config.yaml
n_layer: 19
d_model: 224
vocab_size: 8192
activation: "tanh_gelu"
positions: "learned"
attn_scale: 0.125
init: "normal"
init_std_qkv: 0.0163
init_std_o: 0.00265
init_std_up: 0.0163
optimizer: "laprop"
beta1: 0.9
beta2: 0.99
batch_tokens: 131072
steps: 3687
MLP neurons of a small language model. Each row is named by its layer, matrix (up: input weights) and neuron, and shows model dimensions 32-223. Each number is 128 + 32 x the weight over its row's rms, rounded and kept within 0 to 255. Numbers have three digits each.
After each neuron's rows, "fires in" lists the words (lower case) most often at its 100 highest values on Wikipedia text that the model never trained on.

L2.up517:161146153099176108102119096147132152154021125166133087119171157083132165097118148095132067065117073115203163139147159103111100110078091108143112094140082190167125109073130146194126127069103105093142131111138134159101143148089188103126131125122170166167078051158112136101093126177151129139140156111142141133101142110138129194231094137120105158174129151125133127090119098152161158087111099113103092164137098084128110079135147122128090100124093181113095121159140154141071142139127117188151208084084130146120083076117104118076117123111132099155123127143121145105136207140138059155
fires in: "party", "group", "singles", "constituency", "heart"

L3.up393:178154114118107120146121127085118131120158108096111117158114143162117165050149093120145121113090178152108152068148101145116113175103108108134130148130187128124153121134154095153174132122111164135088100125150114133105088169123114112112102114084178100139090099156103129115175106151144141138085137108130157102061143092097088165135156116103156184128133106127163131124132089135151234161073158170108112093178093070123112133141098135142119126166114150150130146086106179187069164107091135152147122086008102182171177118171105083108148141151104128141132154126165058108120109094140103123
fires in: "5", "km", "6", "in", "west"

L10.up55:105125157096160138167147176138178144137152033108110113135130095087132107131179135150144160145149153148131082157150101097147082139180125129181052117186181123181065109126148135151108209113130064123099127117164136133141144135142084105105138154090155155202127109204156145103137137127142118133057121145114111131068149149155176079107117152131088148185175133105075104111102111085160123141128079106135111140148133147121144116189153147117151066097097146121153142068131131164123160197114153105136181142189097130131141138097148098119109182132138062146102110122116149111139131181094157058
fires in: "it", "them", "website", "population", "spouse", "there"

L2.up214:114131144109205110151105109122140153126094114148187188109129145156123108077101191126152140088166153190150134129134179075038100088137138159156154172113124145089099128081138093125115121127121119173186099151208142116147123142073166091132134175135161137075099128154105124117117060141170060111076147130121135158149157110134069181159160110142171128107133176122074106149090062110157134136116153142069122115182128175123082067097126171126129157131136107095166095140134180111128097106127113153129136111103075119182096102127128153123127161099075142093104106176166179110157141164160142106
fires in: "university", "county", "fukunaga"

L2.up445:153132150127122106111111147128161135142082169126092119079141139098107142129132110077158126140128150092159098150167119201128145121121078101142157128114124135115156099128173137177153157152092175149097179137152096124129117115111112144150123090142190122187134154159133167137101179155141054131148147067142148154084178123124132127123154122172119050167162149119134127138123086172108082158094158072161108088180056069096104160158157143135048142128094137162155143087122116203117118120145100136144109103057121160177075089086154109136172135125093120121046177139136126155109148137112117109
fires in: "of"

L10.up257:111136131133094168132150124124154130153147144147106065132133111173124131192085131057073146198096116130140196109101109142136142117169169170163079114102105217056138106118143093172196078161129124086090150172085154130097058129142157157122168178129070110089133109182137143128132193102109105146127096141124124123112125138108131131188070096196172155166132119079121117118132119108118155112119098121067104118111129151098107095113161137149167114132129159119133130156158135145108128185082090124084102149096117063063114094147076138123089149145120156141081104103181113152122108115140057152
fires in: "following", "mi", "american", "world", "when"

L3.up114:125084120127116147131107091134126118140109128178109097149120116121113102103116161069116112088100137149138150068117177071105097110107137114111128092125118117117145121118143175136124153112139164100080120122127155140119147095132132101121142144149107163093059106158142125173157117190097123116100119130134138214136129134075162078203133158139140094153109100168111150124114088139144164113187143094069190139165093087174163138108138155151198067092149137173093108143174193115098140114139144134131186144128118101154154144155118154155212177143147126165172090171092180158045093123159081119
fires in: "both", "singles", "fukunaga", "two", "songs"

L3.up272:114177104160120111167141129137087113158159099154132167095096159066131132166087149075114139132116175163116133070154120126124179123151163141132140126107115179111136080129177119122145142157082068183106105094159137144155135111147118152206104109148209156126190101164120092180113146101121147098156150132123153097173166145164153120117180066170137093139136138118148111048138123071090102131161079134148099190162148139146114072185138092119084160141150142178146107159047127103090119108058121092099078094117160156091102119158090096124185170119135110077213092118153099146117093107106150170
fires in: "she", "they"

L3.up543:142159131147140093168166103157106106118142131123125122131085143139124108087140128082079126153139125109138135104145156117067094176077037187127141133172100175160104153114171129219126143149166074081085116169174136142104158097109102136105098136139081113153103078115187105132123124180119128137111168154113077112175116213153120097120088097104179102122141138092103157177165122122146074137160141128175101162084165159154153109130129130021111183128170112105109124177091179142104141118144107082074169089091080097114199122098149189119121127101101131088196120130158139137134153109093093093
fires in: "as", "would", "did", "does"

L3.up570:067122103061110144147150164133146122169146059102126132137114141182127136116160120093127156142113145230116178098117113141138141142127142156087088130116124117116110107087130050153173173183174166123141072155139137086089150128175063111096090179151131140161137127162101148152143114123040106088099130098135191097153122155150073213128114089116083123131119162216130160151137111124151110157117193106134070120173164092151087122193148162094159146118122097152209123126097161093136156100096109122059113117115143174143114135133123134163115164154128119072128102135128150143139118140173124169
fires in: "all", "state", "school", "postal", "electoral", "railroad"

L3.up354:077083160114133060105140072105143076150103113135112147171037076067119157096095167114136091129115130137155163123128159218043143103112098113119094134183141110081078154149142122117142130120092136124126119125141109130141101117120118108135149114124131088107081145118148080113134176142180096115092131078144209140106113106086142155138149072144093178204147160177127126180204114164182141169081142109123116146142127098102132165115178110145181106128121155081129140129068071148074100132088146113160142128063118146107154132104199120084099137150099160130168173154174168145100171132128150144
fires in: "world", "bronze", "federation", "country", "summer"

L2.up500:118145128119166121167143132141094129132104191147134175166079146117106076056080148084119063154124184173130165097158153165145078184145115065066150140105142146124130112104185136152137143152121142073069133127090147149133114120157151171166187123080123078161094108161187159155093106096162121127165170206132125111100156179104149092139115130168136132106179107129130113164090142177154136120124096081148153181117102135119108121119185150111097166132091141115122143153185119166125056090163104149129124149067093165160073140141168171156137159125052112066123113079147124115084132088114154085
fires in: "in", "defeated"

L13.up272:107081141117146174155118111072136131143155157126104135151138177137116064067067142145063146114148159145048126147176146191194141128167149137121098179127183158141139093061128084180141100184155175246159139151149095144095078139104193120101114112115136128141090174152122148145156160087099139101140140114133116135127184111140123196135164106167106151144181142165137152134160115162159133144130089141118113106126194168058108165090081164136112195124098082113106114098181107137157111088171125121113135133116085161177134151115146088115100114118157120129096106136168138104091141133126151129
fires in: "and", "of", "hydrolagus", "women", "biblical", "biography"